config = dict(
    num_hidden_layers=12,
    hidden_size=320,
    num_attention_heads=2,
    num_key_value_heads=1,
    head_dim=64,
    intermediate_size=576,
    vocab_size=12239,
    hidden_act='swiglu',
    norm='rmsnorm',
    norm_place='pre',
    norm_eps=1e-06,
    positions='learned',
    qk_norm=False,
    attn_scale=0.125,
    bias='none',
    tie_word_embeddings=False,
    parallel_block=True,
    init='normal',
    init_std_qkv=0.0356,
    init_std_o=0.0356,
    init_std_up=0.0356,
    init_std_down=0.0,
    optimizer='muon_variant',
    learning_rate=0.0017,
    lr_mult_o=3.0,
    beta1=0.9,
    lr_head=0.00372,
    max_grad_norm=1.0,
    warmup_steps=200,
    schedule='wsd',
    decay_fraction=0.73,
    decay_shape='sqrt',
    final_lr_fraction=0.1,
    batch_tokens=[16384, 32768, 49152],
    max_seq_len=256,
    doc_mask=True,
    train_tokens=253700000,
    max_steps=8404,
    dataset='wikipedia_en',
)
MLP neurons of a small language model. Each row is named by its layer, matrix (gate and up: input weights; down: output weights) and neuron, and shows model dimensions 128-191. Each number is 200 + 40 x the weight over its row's rms, rounded and kept within 0 to 999. A neuron's up and down rows have the sign that makes its largest values positive.
After each neuron's rows, "fires before" lists the tokens most often just after its 100 highest values on Wikipedia text that the model never trained on.

L8.gate259,226,190,273,156,191,203,199,231,249,183,180,155,187,179,160,216,212,235,175,223,254,224,158,212,190,186,146,195,256,221,191,183,170,194,170,164,139,268,142,168,205,181,202,178,215,178,265,214,219,255,248,184,252,152,235,256,257,190,164,125,146,182,183,214
L8.up259,156,186,222,208,172,242,158,150,248,253,135,263,231,183,305,174,145,134,177,169,161,147,233,187,168,252,213,218,131,205,187,220,220,165,212,208,210,198,240,126,257,152,161,236,195,187,235,277,215,207,182,179,188,230,231,200,176,220,210,286,221,226,203,132
L8.down259,196,192,146,205,190,191,171,170,208,92,146,173,200,282,191,202,242,168,197,188,162,144,190,205,208,213,73,187,188,238,205,148,191,235,172,235,171,197,157,193,193,184,244,228,177,183,162,196,295,133,177,177,233,184,167,175,237,228,173,181,138,174,196,231
fires before: "\n", " | "

L8.gate131,190,202,174,194,242,220,190,200,172,156,228,245,251,172,230,249,209,149,185,201,198,237,169,175,203,224,211,164,160,133,236,130,128,138,251,137,153,211,190,219,159,131,193,113,193,231,234,172,319,171,283,180,243,172,236,266,269,227,144,220,148,239,299,223
L8.up131,212,167,231,129,226,165,216,198,265,257,179,233,215,139,207,191,186,221,187,156,248,278,240,178,166,219,164,317,250,145,126,189,216,253,162,116,125,158,144,159,213,233,231,199,210,232,176,175,167,180,243,118,271,164,242,174,188,198,193,179,191,206,161,188
L8.down131,192,229,245,220,214,222,230,282,173,208,221,163,207,140,276,163,237,189,234,239,187,129,235,203,197,164,254,126,209,145,170,262,232,227,206,180,239,145,198,218,190,279,263,191,274,174,182,174,221,117,212,229,160,206,206,248,211,197,169,184,114,190,160,201
fires before: "2", "1", "996"

L8.gate118,305,278,202,160,201,210,237,200,186,213,199,175,70,273,240,195,236,222,213,177,232,231,163,212,185,191,224,215,141,212,167,160,210,144,183,149,180,215,221,176,189,241,185,246,197,157,199,212,200,155,215,276,189,173,215,165,185,164,249,154,184,192,329,249
L8.up118,162,246,192,227,241,242,181,157,188,273,188,290,175,252,207,179,227,166,230,165,164,195,239,191,166,248,228,201,223,216,150,161,161,229,213,244,194,212,65,217,220,234,232,218,237,252,202,254,199,254,243,194,157,223,215,167,237,151,191,229,177,163,219,195
L8.down118,213,207,244,171,196,162,213,182,179,168,128,235,239,151,232,141,161,164,98,228,207,209,230,226,258,151,194,166,133,113,205,177,221,247,233,138,237,276,223,209,229,218,157,196,316,124,195,129,264,171,146,230,185,175,212,174,224,219,213,219,137,228,190,247
fires before: "1", "2", " | ", " | +"

L7.gate151,277,220,256,181,227,225,225,210,180,197,165,205,185,230,174,170,246,256,193,242,276,238,164,244,221,197,236,193,297,150,207,214,201,231,139,222,187,112,268,294,143,203,197,299,137,275,192,197,203,170,146,230,209,192,224,220,197,219,122,200,235,217,214,206
L7.up151,243,206,223,162,229,186,167,144,178,215,146,177,196,180,212,176,165,268,207,163,205,190,243,249,255,248,209,314,254,154,224,210,242,191,162,263,224,183,219,267,252,164,217,222,218,244,303,140,247,262,229,296,182,153,161,148,188,201,207,163,164,123,230,180
L7.down151,245,216,223,183,152,238,182,212,127,204,199,190,134,194,187,210,198,247,162,147,209,144,261,114,208,204,240,176,244,213,235,178,170,180,187,165,185,237,140,208,206,231,179,137,175,234,157,158,159,217,277,191,189,155,234,137,177,156,192,160,289,232,198,146
fires before: "1", "2", " (aged ", ")."

L2.gate554,194,210,223,158,245,182,193,165,171,210,169,141,169,162,168,169,208,239,194,224,210,250,224,196,240,231,167,212,212,146,174,234,200,246,197,148,153,210,188,194,235,179,205,157,230,128,206,205,229,198,185,241,225,159,188,243,213,148,141,158,230,130,187,217
L2.up554,228,207,174,142,203,171,176,210,165,156,177,219,201,157,208,221,225,194,196,220,225,284,198,219,182,162,130,217,266,188,186,261,215,263,153,212,245,211,131,217,185,194,193,247,199,205,157,129,193,217,234,226,236,119,244,238,240,171,126,162,242,131,255,140
L2.down554,250,183,202,183,173,166,221,226,226,176,187,201,243,200,181,188,285,249,188,204,202,254,201,179,210,177,208,221,258,164,210,258,186,278,167,238,175,179,109,216,202,225,216,222,178,206,223,127,164,211,225,225,293,85,221,241,196,201,147,151,243,132,236,124
fires before: "1", "2"

L8.gate200,174,169,186,181,183,230,194,161,205,263,201,212,175,231,191,233,157,244,155,247,205,161,180,247,288,182,272,277,229,183,207,190,258,196,242,121,148,253,233,175,241,247,150,156,216,195,205,168,284,177,239,215,173,182,188,192,236,116,170,196,146,176,141,248
L8.up200,143,226,218,140,189,188,209,153,235,171,232,214,156,206,219,175,239,154,151,216,175,196,245,165,178,203,217,252,218,165,205,239,219,154,166,202,120,121,164,240,167,257,169,150,184,190,141,110,216,223,186,168,185,143,182,192,213,171,210,265,182,151,191,147
L8.down200,186,161,206,174,211,204,225,298,205,264,204,197,249,162,162,201,182,184,226,170,180,177,208,165,152,217,241,224,108,155,203,196,200,186,108,165,205,198,177,182,250,188,208,225,240,274,212,250,221,173,198,201,153,211,207,207,142,163,226,153,231,220,222,210
fires before: "2", "1", "- "

L7.gate257,136,225,155,185,114,271,159,189,134,154,170,241,161,196,262,153,219,254,191,197,155,252,217,219,215,247,175,195,158,296,202,191,245,227,203,212,184,180,134,245,195,152,196,157,170,252,235,199,188,217,166,233,203,225,133,177,132,175,315,199,116,178,153,236
L7.up257,241,248,206,214,227,155,210,131,118,197,186,211,250,204,198,181,183,226,173,248,180,199,247,184,208,197,178,226,253,211,247,206,164,172,202,141,187,171,212,199,161,163,240,240,231,171,222,212,211,175,286,317,242,286,165,215,219,189,203,180,160,141,227,215
L7.down257,242,203,236,162,184,218,159,214,162,132,231,198,271,188,152,131,155,235,222,196,181,250,250,236,178,251,214,211,171,234,122,234,261,274,196,286,238,149,182,251,207,206,164,167,151,236,200,173,181,227,180,162,257,211,189,191,187,135,210,223,198,219,198,159
fires before: "1", "2", "–", "4", "45", "3"

L5.gate550,240,197,166,194,187,248,182,233,145,228,152,242,198,169,171,230,204,188,179,177,282,203,157,190,238,167,188,233,206,176,195,210,262,238,160,151,248,231,212,220,197,273,135,195,266,191,269,164,220,187,221,200,212,183,125,231,258,140,170,225,206,176,249,231
L5.up550,154,230,218,120,221,219,175,231,177,266,248,181,134,235,207,300,201,128,238,235,185,232,173,204,212,202,265,218,103,238,236,231,198,233,138,193,210,169,181,201,286,232,191,207,201,144,242,217,227,234,229,200,228,226,256,103,125,207,223,233,237,134,255,276
L5.down550,172,224,184,157,159,206,229,164,192,226,247,129,128,215,192,186,185,125,209,209,158,218,239,191,205,231,220,257,207,266,260,252,189,268,202,204,255,214,191,170,295,174,203,172,207,174,151,194,182,126,246,248,201,243,307,91,133,198,194,231,244,160,229,268
fires before: ".", " | ", "===", "="

L7.gate278,158,239,211,194,223,167,172,226,208,223,161,189,183,209,224,189,206,186,189,243,186,209,222,197,195,198,179,229,188,266,181,194,175,202,219,175,182,182,122,144,189,221,247,240,220,155,187,126,193,123,148,152,147,135,141,158,114,216,145,182,223,205,227,222
L7.up278,172,237,257,224,209,201,226,162,202,90,144,175,157,164,240,208,194,212,169,198,188,178,291,226,215,216,208,219,215,204,141,155,149,221,239,200,205,197,181,167,152,218,164,210,225,193,176,216,259,231,219,153,192,148,257,107,198,218,262,205,206,221,215,181
L7.down278,147,261,233,246,140,236,206,176,152,107,182,185,207,257,244,226,230,172,192,176,308,236,200,233,181,254,210,128,120,215,202,222,150,195,191,229,262,197,262,201,221,218,183,143,223,270,226,197,173,241,214,269,224,251,227,201,166,137,283,182,204,186,202,265
fires before: ", ", " | ", " | FW", " |"

L8.gate421,189,155,182,188,193,225,144,147,209,156,186,175,205,198,167,188,157,245,203,202,294,246,217,225,213,183,237,241,190,144,165,194,229,202,218,155,140,131,166,159,224,198,280,149,225,220,178,171,235,211,217,169,191,266,180,236,184,100,170,240,201,123,149,215
L8.up421,211,196,220,261,175,165,207,177,181,189,263,215,221,217,204,176,227,245,213,209,265,205,177,230,184,168,262,207,194,181,119,163,243,186,192,235,160,270,155,227,229,191,190,219,157,169,204,275,188,222,157,209,193,142,211,194,172,245,222,287,220,189,170,239
L8.down421,131,169,138,238,267,228,159,215,196,214,230,173,234,229,180,165,276,227,172,227,143,193,218,185,253,230,168,141,125,105,156,205,238,264,210,226,153,208,166,185,141,163,192,110,196,227,152,187,125,223,239,221,164,145,207,264,194,204,171,166,230,171,129,288
fires before: "1", "2"

L6.gate126,178,304,220,144,210,222,236,203,212,228,209,216,231,214,204,241,173,172,198,213,151,260,204,203,229,162,165,194,218,180,237,205,247,255,233,211,256,218,235,237,192,244,178,192,218,177,254,235,310,214,231,222,230,201,245,230,208,219,244,196,235,167,114,198
L6.up126,155,257,209,161,171,166,223,231,240,201,231,229,241,286,223,231,242,147,125,245,270,162,243,284,209,228,170,181,209,211,208,185,204,225,215,164,193,206,225,204,246,194,186,164,185,194,210,202,133,208,183,154,230,183,171,196,233,184,241,208,236,162,186,165
L6.down126,198,168,232,231,186,188,163,192,224,256,185,257,195,171,174,183,177,209,151,231,189,221,169,247,176,199,297,124,216,162,144,299,137,289,213,194,282,251,210,184,247,304,144,192,197,247,198,208,137,123,196,212,235,191,228,220,289,167,220,128,249,200,181,192
fires before: "\n", " | ", " |"

L5.gate255,177,232,250,147,211,136,224,171,140,236,225,268,202,177,238,173,185,205,170,267,191,172,179,182,117,132,178,195,252,203,147,230,182,139,190,216,273,236,164,228,177,184,231,169,203,241,305,168,272,229,250,181,200,234,218,249,220,236,228,233,253,180,253,202
L5.up255,213,234,219,285,236,202,158,213,191,155,208,243,261,165,249,165,234,242,196,189,143,227,197,245,143,184,212,191,201,181,131,238,203,186,233,270,232,209,136,238,225,181,152,224,157,260,196,233,269,185,188,227,209,297,149,145,193,208,211,192,228,235,282,193
L5.down255,208,170,174,341,245,175,211,226,127,165,241,201,242,237,195,193,222,153,198,228,218,218,174,256,210,248,197,236,200,233,184,203,184,187,253,157,261,212,197,257,222,256,143,210,139,166,158,232,235,109,143,173,279,152,141,153,211,186,180,203,197,259,228,170
fires before: "\n", "\n\n"

L6.gate536,183,145,264,191,215,90,170,166,177,113,228,184,196,194,194,150,213,200,152,189,180,192,259,220,166,141,170,191,199,222,142,221,181,204,250,218,225,142,216,253,170,210,175,217,130,198,164,156,241,206,277,189,189,226,248,249,246,175,197,246,212,159,206,235
L6.up536,219,152,237,190,184,183,185,156,266,171,113,147,170,210,277,213,233,186,149,88,226,208,240,177,188,196,167,201,220,202,121,222,225,156,210,187,205,229,130,175,156,205,201,211,140,199,231,288,173,199,156,226,247,267,173,149,190,192,212,197,242,266,174,215
L6.down536,161,251,170,254,192,256,196,89,187,250,266,224,225,233,232,246,186,190,177,208,191,221,155,188,221,159,205,172,225,193,187,170,253,245,226,248,199,228,192,98,238,194,199,188,227,171,192,221,221,144,207,171,242,194,235,182,219,234,158,166,224,167,224,177
fires before: "1", "2"

L2.gate559,156,185,235,186,196,183,269,113,158,195,271,178,212,155,152,139,215,182,270,319,191,190,257,202,185,191,145,207,156,259,217,217,208,145,227,192,240,112,226,238,204,224,176,160,197,213,185,192,212,220,168,232,221,187,213,257,267,230,183,224,216,155,232,151
L2.up559,207,162,244,167,220,229,247,167,169,209,254,172,223,140,168,103,242,187,263,294,184,183,226,181,166,181,183,218,167,244,219,218,186,159,256,233,250,180,225,251,215,209,172,153,197,218,199,251,225,192,190,218,242,214,193,253,237,267,206,280,221,185,183,181
L2.down559,192,150,289,194,279,275,237,205,178,157,167,133,207,194,300,192,230,141,210,235,196,161,167,196,151,163,225,247,179,184,244,179,145,172,189,200,236,199,300,190,117,197,173,145,207,218,222,206,231,181,144,239,178,176,183,215,299,198,181,152,287,207,213,200
fires before: "\n\n", "\n"

L7.gate199,198,205,181,200,149,154,211,157,218,227,213,160,169,211,192,181,192,274,215,204,231,215,158,234,258,187,142,216,224,253,205,264,164,171,215,203,223,144,223,160,158,144,195,183,263,197,112,156,235,172,263,188,251,189,226,208,209,167,172,144,215,235,246,111
L7.up199,233,202,204,120,221,167,265,207,211,146,142,199,193,156,214,236,200,216,267,267,188,205,239,228,294,167,231,180,196,218,186,178,150,147,192,224,203,216,150,198,142,168,182,160,196,154,199,233,134,135,269,140,191,223,187,193,231,210,242,191,264,143,172,196
L7.down199,236,181,248,238,160,172,221,145,233,189,249,198,142,184,199,198,160,216,183,222,176,248,196,161,194,244,269,215,274,216,260,192,244,138,206,154,253,180,163,168,269,184,278,264,180,166,168,221,221,263,117,150,216,171,222,146,199,205,214,211,132,219,199,151
fires before: ", ", "015", "021", "."

L8.gate49,207,181,253,181,172,192,171,228,220,255,183,286,152,227,140,200,188,180,201,249,180,206,243,179,155,237,161,220,182,169,223,151,198,162,260,200,207,230,172,261,182,195,154,193,237,218,188,150,178,165,206,242,225,195,225,166,165,197,157,134,83,302,223,177
L8.up49,229,183,268,206,167,226,182,150,259,193,186,223,192,180,311,180,196,153,124,157,133,195,222,183,172,226,141,215,283,179,238,182,167,270,242,178,184,181,189,233,251,172,186,193,280,187,230,165,194,236,225,210,260,156,219,143,226,145,204,166,198,212,234,169
L8.down49,175,159,168,152,199,196,261,191,197,168,215,144,182,144,179,197,152,197,178,213,273,171,206,201,235,228,148,195,186,257,188,184,203,244,120,231,182,233,241,180,198,218,239,235,142,189,108,286,202,242,183,217,211,190,224,218,206,259,212,190,223,171,280,148
fires before: "1", "2"

L8.gate163,197,301,229,262,223,212,238,233,173,255,241,262,250,153,129,182,182,238,205,238,110,240,151,170,240,158,170,211,164,215,180,199,202,210,223,161,158,213,247,176,177,256,182,231,237,227,224,200,254,177,153,260,192,230,155,188,161,224,202,190,238,141,225,263
L8.up163,233,155,168,228,269,238,167,270,161,231,190,146,158,172,222,187,270,206,219,215,229,209,185,190,192,204,299,249,235,181,195,239,151,204,225,196,139,203,198,229,263,282,204,230,179,259,178,219,201,194,173,186,174,202,181,186,280,107,169,195,256,237,206,267
L8.down163,176,221,193,140,206,236,141,220,181,242,156,235,203,268,277,125,240,171,145,229,236,224,155,216,250,193,177,170,209,226,185,143,250,210,135,177,223,203,205,252,219,222,184,180,205,175,176,197,158,303,220,267,249,220,195,174,146,195,153,214,173,181,217,118
fires before: " | ", ",", " |"

L6.gate118,231,223,232,108,151,112,233,191,156,195,248,175,258,272,139,120,263,202,184,271,241,167,229,246,194,202,227,181,197,148,212,206,236,206,174,166,172,259,225,190,228,155,193,246,117,248,180,138,197,230,185,153,189,256,163,210,216,222,228,212,147,197,162,254
L6.up118,185,238,114,164,213,207,238,295,201,213,230,153,178,245,260,161,207,194,220,193,237,251,204,204,232,223,189,167,251,207,197,222,211,194,206,226,171,169,150,219,277,205,291,256,147,141,324,245,154,237,230,241,211,219,159,194,254,177,233,232,239,243,163,241
L6.down118,221,165,253,204,217,269,244,207,279,180,230,246,159,169,237,263,119,186,164,237,206,273,188,218,241,244,177,228,189,221,207,145,104,174,209,202,218,256,280,213,142,176,185,195,283,100,219,267,128,180,148,233,268,151,185,233,124,178,181,205,248,256,186,241
fires before: "1", "2", "28", "8"

L7.gate66,247,188,249,177,225,142,232,171,193,202,257,169,238,178,99,152,136,240,180,248,245,262,234,147,190,231,225,183,231,203,250,257,206,116,198,179,204,203,228,189,174,237,242,223,210,212,162,165,125,231,181,242,155,248,230,193,146,205,200,224,223,195,189,174
L7.up66,160,173,254,168,168,280,233,211,172,206,189,187,195,205,242,148,176,233,232,266,179,225,167,197,246,240,206,231,200,196,259,138,250,255,243,191,242,189,229,159,186,217,199,226,216,183,177,206,183,190,202,251,224,213,247,253,180,222,240,248,202,156,193,206
L7.down66,194,188,159,235,182,233,181,207,173,149,136,176,171,185,159,208,203,120,209,190,155,145,279,176,154,274,122,221,220,138,216,222,163,202,223,279,198,196,125,199,215,208,199,238,163,197,212,269,293,200,214,230,188,144,226,252,165,107,201,143,148,178,156,227
fires before: "1", "2", "76", "3"

L6.gate195,141,186,186,246,191,187,237,185,232,236,196,128,187,211,161,247,217,207,224,140,229,173,180,246,210,226,180,147,230,263,228,298,237,237,151,208,133,175,188,217,163,221,188,194,220,207,216,198,159,203,157,172,223,119,264,237,234,199,134,250,315,225,220,239
L6.up195,192,243,181,180,246,224,161,176,206,228,215,120,210,146,170,160,157,268,258,162,184,159,228,164,159,158,301,140,214,174,99,223,256,147,110,233,169,182,173,217,242,168,220,182,259,124,175,248,210,169,246,194,227,219,145,192,182,199,191,182,187,255,170,196
L6.down195,137,212,187,248,187,229,210,249,153,213,194,123,247,201,254,120,155,188,137,97,292,217,178,217,187,221,212,160,166,207,132,159,158,182,238,189,224,134,127,165,217,227,182,235,176,254,278,154,165,248,206,219,263,172,319,223,200,195,152,289,293,246,201,218
fires before: "\n", "1", "2", "ugu"

L2.gate33,178,155,227,183,239,223,175,139,187,205,201,199,195,263,216,180,199,150,212,153,219,182,217,197,188,186,166,173,192,243,208,134,151,198,95,230,184,248,186,216,189,228,255,197,209,163,200,145,275,199,206,139,179,208,229,167,119,203,216,129,137,206,227,210
L2.up33,132,223,216,145,199,294,139,140,182,217,211,236,246,251,224,135,217,159,227,156,139,231,161,197,211,194,173,208,174,262,210,177,201,148,167,163,209,210,185,210,195,209,237,198,255,230,138,157,189,228,276,280,187,190,168,212,169,114,240,171,144,178,180,195
L2.down33,125,226,264,126,201,249,123,184,157,201,251,190,279,274,263,125,178,222,235,181,162,225,131,220,209,189,211,254,155,202,181,216,187,199,202,167,221,228,124,238,213,196,242,195,307,248,127,171,193,210,317,285,169,179,233,211,229,102,222,196,134,195,173,212
fires before: "2", "1"

L6.gate220,206,182,198,238,173,142,224,122,184,160,173,122,176,213,196,317,172,203,196,142,254,249,182,244,220,169,275,170,254,101,206,143,207,220,180,247,136,228,146,206,205,219,199,164,186,197,173,208,219,185,179,291,229,143,280,216,105,228,225,145,179,206,225,277
L6.up220,166,169,166,183,175,212,244,157,225,178,219,157,211,119,196,218,236,205,261,151,240,222,191,168,245,221,218,171,231,147,195,227,184,263,158,158,169,236,194,162,153,150,184,124,195,248,110,209,231,194,168,223,171,187,171,147,193,225,177,212,138,229,215,236
L6.down220,180,161,206,173,293,249,214,193,170,232,203,192,206,176,217,185,209,182,208,234,191,216,122,189,228,239,184,197,168,139,225,184,239,218,186,188,172,167,255,80,251,209,207,214,201,213,144,133,127,196,177,225,185,192,153,244,282,144,208,287,167,259,201,206
fires before: "1", "20", "15"

L2.gate127,177,212,181,262,249,181,186,245,210,144,211,163,222,218,184,165,200,172,162,202,316,221,181,197,290,195,168,188,269,176,165,192,187,158,183,148,130,227,183,134,145,189,211,149,191,166,210,192,175,225,214,200,223,206,182,196,161,182,155,171,262,158,224,173
L2.up127,215,206,158,274,174,221,191,236,164,153,180,121,225,146,113,220,196,184,154,137,216,200,177,201,252,197,148,205,264,181,224,210,168,247,172,184,176,194,236,203,219,213,206,234,244,118,219,266,214,226,224,182,151,143,231,155,195,230,166,156,228,127,138,232
L2.down127,258,195,194,267,162,196,224,173,93,196,186,159,204,157,195,206,212,172,168,167,236,167,148,226,182,200,223,190,249,272,268,257,170,282,153,180,169,236,220,145,167,211,151,216,214,208,258,221,257,244,203,216,184,199,200,165,230,147,219,186,198,176,167,220
fires before: "\n\n", " He", " The"

L5.gate260,171,169,230,157,200,148,208,158,229,225,151,241,185,174,182,191,158,189,200,248,175,204,167,281,231,225,224,136,155,191,195,165,211,211,242,208,270,162,164,142,165,215,159,206,266,243,221,175,226,197,170,280,289,112,211,215,256,208,209,198,164,206,109,225
L5.up260,189,189,208,237,232,170,280,212,231,160,75,181,181,202,227,280,198,209,188,218,237,218,232,168,167,244,182,269,206,148,188,166,178,242,229,169,218,203,191,199,161,116,173,200,235,197,246,183,191,224,217,210,275,135,223,238,165,207,246,240,116,244,86,179
L5.down260,185,157,158,233,251,226,251,194,161,201,129,212,244,267,197,236,174,183,218,202,190,247,149,210,279,221,171,161,207,270,182,220,216,242,191,222,262,140,149,152,223,186,106,156,217,223,258,187,200,241,182,273,236,236,227,248,259,212,172,177,180,252,154,245
fires before: "2", "1"

L7.gate304,227,232,235,163,166,192,171,245,229,227,259,229,247,176,160,198,175,215,216,253,183,202,163,187,192,242,147,204,241,106,197,210,176,155,189,159,207,218,217,219,149,162,247,161,156,204,212,228,223,193,264,229,197,166,145,267,163,158,175,275,211,159,215,246
L7.up304,223,203,209,193,192,150,190,230,179,196,154,153,284,217,160,266,150,233,126,193,266,237,149,225,202,231,255,219,174,223,247,241,166,253,203,172,172,214,138,235,151,212,130,215,214,217,279,272,243,205,198,165,208,198,149,161,195,195,143,256,197,171,202,186
L7.down304,243,241,174,180,174,179,230,205,207,161,153,173,230,201,251,167,214,176,174,196,215,111,141,212,179,232,106,105,201,126,164,173,276,222,136,185,188,250,190,117,152,251,171,206,184,210,224,139,232,151,231,189,252,160,188,208,232,203,196,89,154,194,241,168
fires before: "\n", " |", ".", " (", " ESPN"

L7.gate473,259,191,189,185,202,162,143,128,158,234,168,162,230,228,128,290,253,214,228,252,167,181,157,181,202,213,145,149,178,216,207,170,110,158,203,236,94,221,167,222,161,172,242,246,245,177,130,137,190,184,294,244,282,130,152,227,165,206,179,99,201,141,205,187
L7.up473,276,220,268,230,162,180,224,102,101,258,176,186,143,152,260,163,228,180,198,166,206,205,144,174,128,193,220,194,214,158,267,196,176,232,182,267,178,105,184,194,241,193,228,249,235,184,169,263,203,151,239,175,218,86,197,215,225,98,115,244,174,225,243,239
L7.down473,159,139,204,194,241,156,221,248,149,217,222,144,280,250,182,272,181,164,155,237,147,239,188,203,221,132,175,192,170,187,245,153,146,136,164,155,315,216,156,162,207,133,184,152,281,206,191,162,216,102,226,209,243,208,166,228,257,182,265,178,163,173,210,185
fires before: "1", "2", ", "

L6.gate62,250,211,125,142,224,203,123,154,249,300,285,187,155,142,200,234,219,230,160,235,195,180,135,218,182,221,216,189,168,220,212,154,158,184,245,202,225,191,176,155,162,237,186,119,230,239,201,252,231,167,177,164,191,211,274,124,189,259,184,188,188,167,144,253
L6.up62,173,234,197,142,143,202,274,188,174,223,182,128,123,255,134,250,161,144,193,197,232,200,211,291,264,195,240,216,144,192,203,253,178,198,116,191,240,202,250,177,194,160,187,192,169,325,178,179,199,131,231,220,196,215,214,267,169,188,185,186,222,155,203,228
L6.down62,174,229,150,193,131,139,182,122,241,155,186,197,134,272,206,163,231,168,199,211,213,151,154,220,217,144,198,235,183,154,181,244,220,255,181,229,189,146,209,158,170,221,182,263,128,149,204,156,162,255,221,244,190,122,195,207,141,211,223,166,170,218,242,137
fires before: "\n", "\n\n", " M"

L2.gate463,229,192,214,166,172,147,148,109,176,255,248,149,226,197,135,179,194,192,162,176,252,227,199,195,192,98,252,213,189,250,239,170,152,178,184,230,261,214,286,221,212,186,164,216,245,198,204,255,219,193,258,197,155,140,201,167,180,192,139,224,209,191,175,241
L2.up463,132,193,221,141,148,284,170,99,169,198,155,199,264,210,172,195,259,198,227,203,242,195,235,132,149,181,217,204,220,275,163,203,168,198,239,180,238,180,221,218,171,236,261,204,233,203,189,205,234,200,205,177,253,222,233,168,203,208,262,193,214,152,220,221
L2.down463,173,233,213,109,139,258,183,83,95,244,198,150,260,180,131,127,227,188,181,147,245,274,232,194,158,138,276,216,194,249,159,205,159,225,289,193,279,150,207,182,144,169,192,192,231,205,199,238,204,173,226,199,223,154,231,159,264,233,242,207,227,162,232,199
fires before: "2", "1", ".", "3"

L8.gate437,210,213,244,240,247,162,196,143,204,235,252,148,233,192,190,186,147,238,156,272,184,175,184,181,189,236,243,255,228,161,270,220,195,242,130,222,204,144,240,161,213,179,142,240,255,183,124,184,200,220,251,214,186,217,210,157,207,116,141,141,158,251,242,234
L8.up437,261,248,160,189,137,185,201,194,127,145,183,258,154,158,172,248,183,126,224,256,216,193,240,213,260,144,183,187,171,177,208,154,188,166,244,203,194,119,190,176,166,198,245,202,264,168,128,194,251,170,223,217,187,164,239,144,232,190,210,220,212,248,182,161
L8.down437,146,286,231,222,190,159,144,183,163,189,259,153,162,131,189,227,174,214,214,227,136,205,159,213,186,167,145,217,220,230,187,167,196,175,221,249,209,199,237,159,228,222,258,245,233,206,192,164,148,194,146,152,136,272,166,253,201,228,260,156,171,133,114,204
fires before: ", "

L8.gate151,205,130,226,191,230,185,190,172,242,226,248,242,167,252,178,179,241,192,186,191,227,171,267,159,238,170,182,209,213,242,157,160,206,149,199,220,185,247,162,242,196,185,241,191,209,179,198,214,252,209,274,143,204,164,118,244,188,141,261,224,170,234,231,194
L8.up151,251,174,199,115,136,232,188,235,125,214,196,207,194,256,244,247,271,186,207,225,135,206,204,223,226,167,178,238,209,189,202,120,143,156,121,208,233,192,208,242,194,198,188,192,231,219,190,252,210,249,262,235,200,208,174,217,160,167,212,198,193,279,207,204
L8.down151,209,136,157,224,194,179,171,207,233,104,85,144,201,237,178,108,150,198,147,288,214,208,161,211,221,275,203,143,258,161,178,236,222,229,205,287,195,110,270,218,183,210,180,236,220,212,185,277,196,204,181,184,193,217,149,142,115,185,224,173,185,187,167,192
fires before: "1", "2"

L8.gate206,154,262,144,169,174,233,178,172,190,223,183,224,188,194,242,233,259,245,227,171,207,231,238,222,164,223,259,268,170,213,248,146,204,212,225,128,179,225,183,156,231,194,225,173,209,224,289,154,285,187,188,210,196,186,217,233,178,166,284,156,163,214,188,164
L8.up206,140,260,217,194,185,186,149,193,221,241,233,212,171,237,209,234,213,226,188,196,274,237,120,209,146,237,263,234,160,183,217,177,194,261,232,145,198,260,184,123,166,190,183,134,201,195,265,185,286,199,288,165,292,122,202,245,216,176,285,199,207,234,169,197
L8.down206,204,160,189,200,181,146,243,187,211,204,183,246,249,190,179,172,220,151,217,190,177,188,112,247,200,198,201,227,173,136,193,115,212,217,193,205,222,159,172,201,136,244,173,258,241,208,244,237,174,187,184,212,194,153,295,166,240,222,152,154,138,206,219,181
fires before: "\n", " | ", " |"

L5.gate63,141,116,187,234,216,208,207,113,147,190,219,138,230,173,162,206,217,169,220,189,193,168,198,130,161,230,195,210,246,195,219,227,171,206,246,207,186,195,218,190,221,173,199,136,199,185,219,195,247,210,248,198,167,169,191,205,157,159,119,212,163,289,175,196
L5.up63,278,136,231,202,141,198,172,151,292,179,196,231,209,232,207,233,212,136,192,242,233,143,216,149,204,100,278,227,265,215,190,164,194,205,186,226,239,171,230,179,187,263,262,249,157,167,169,173,170,199,257,220,190,211,212,177,167,229,198,162,219,170,277,172
L5.down63,188,158,257,224,224,249,177,171,147,280,147,180,175,207,163,220,249,246,225,247,156,174,189,200,154,218,204,229,139,247,231,134,175,182,198,214,213,154,158,121,224,272,214,146,241,165,168,221,277,173,282,219,155,139,200,238,183,158,147,216,186,244,160,262
fires before: "1", "2", "3", "25", "11", "6"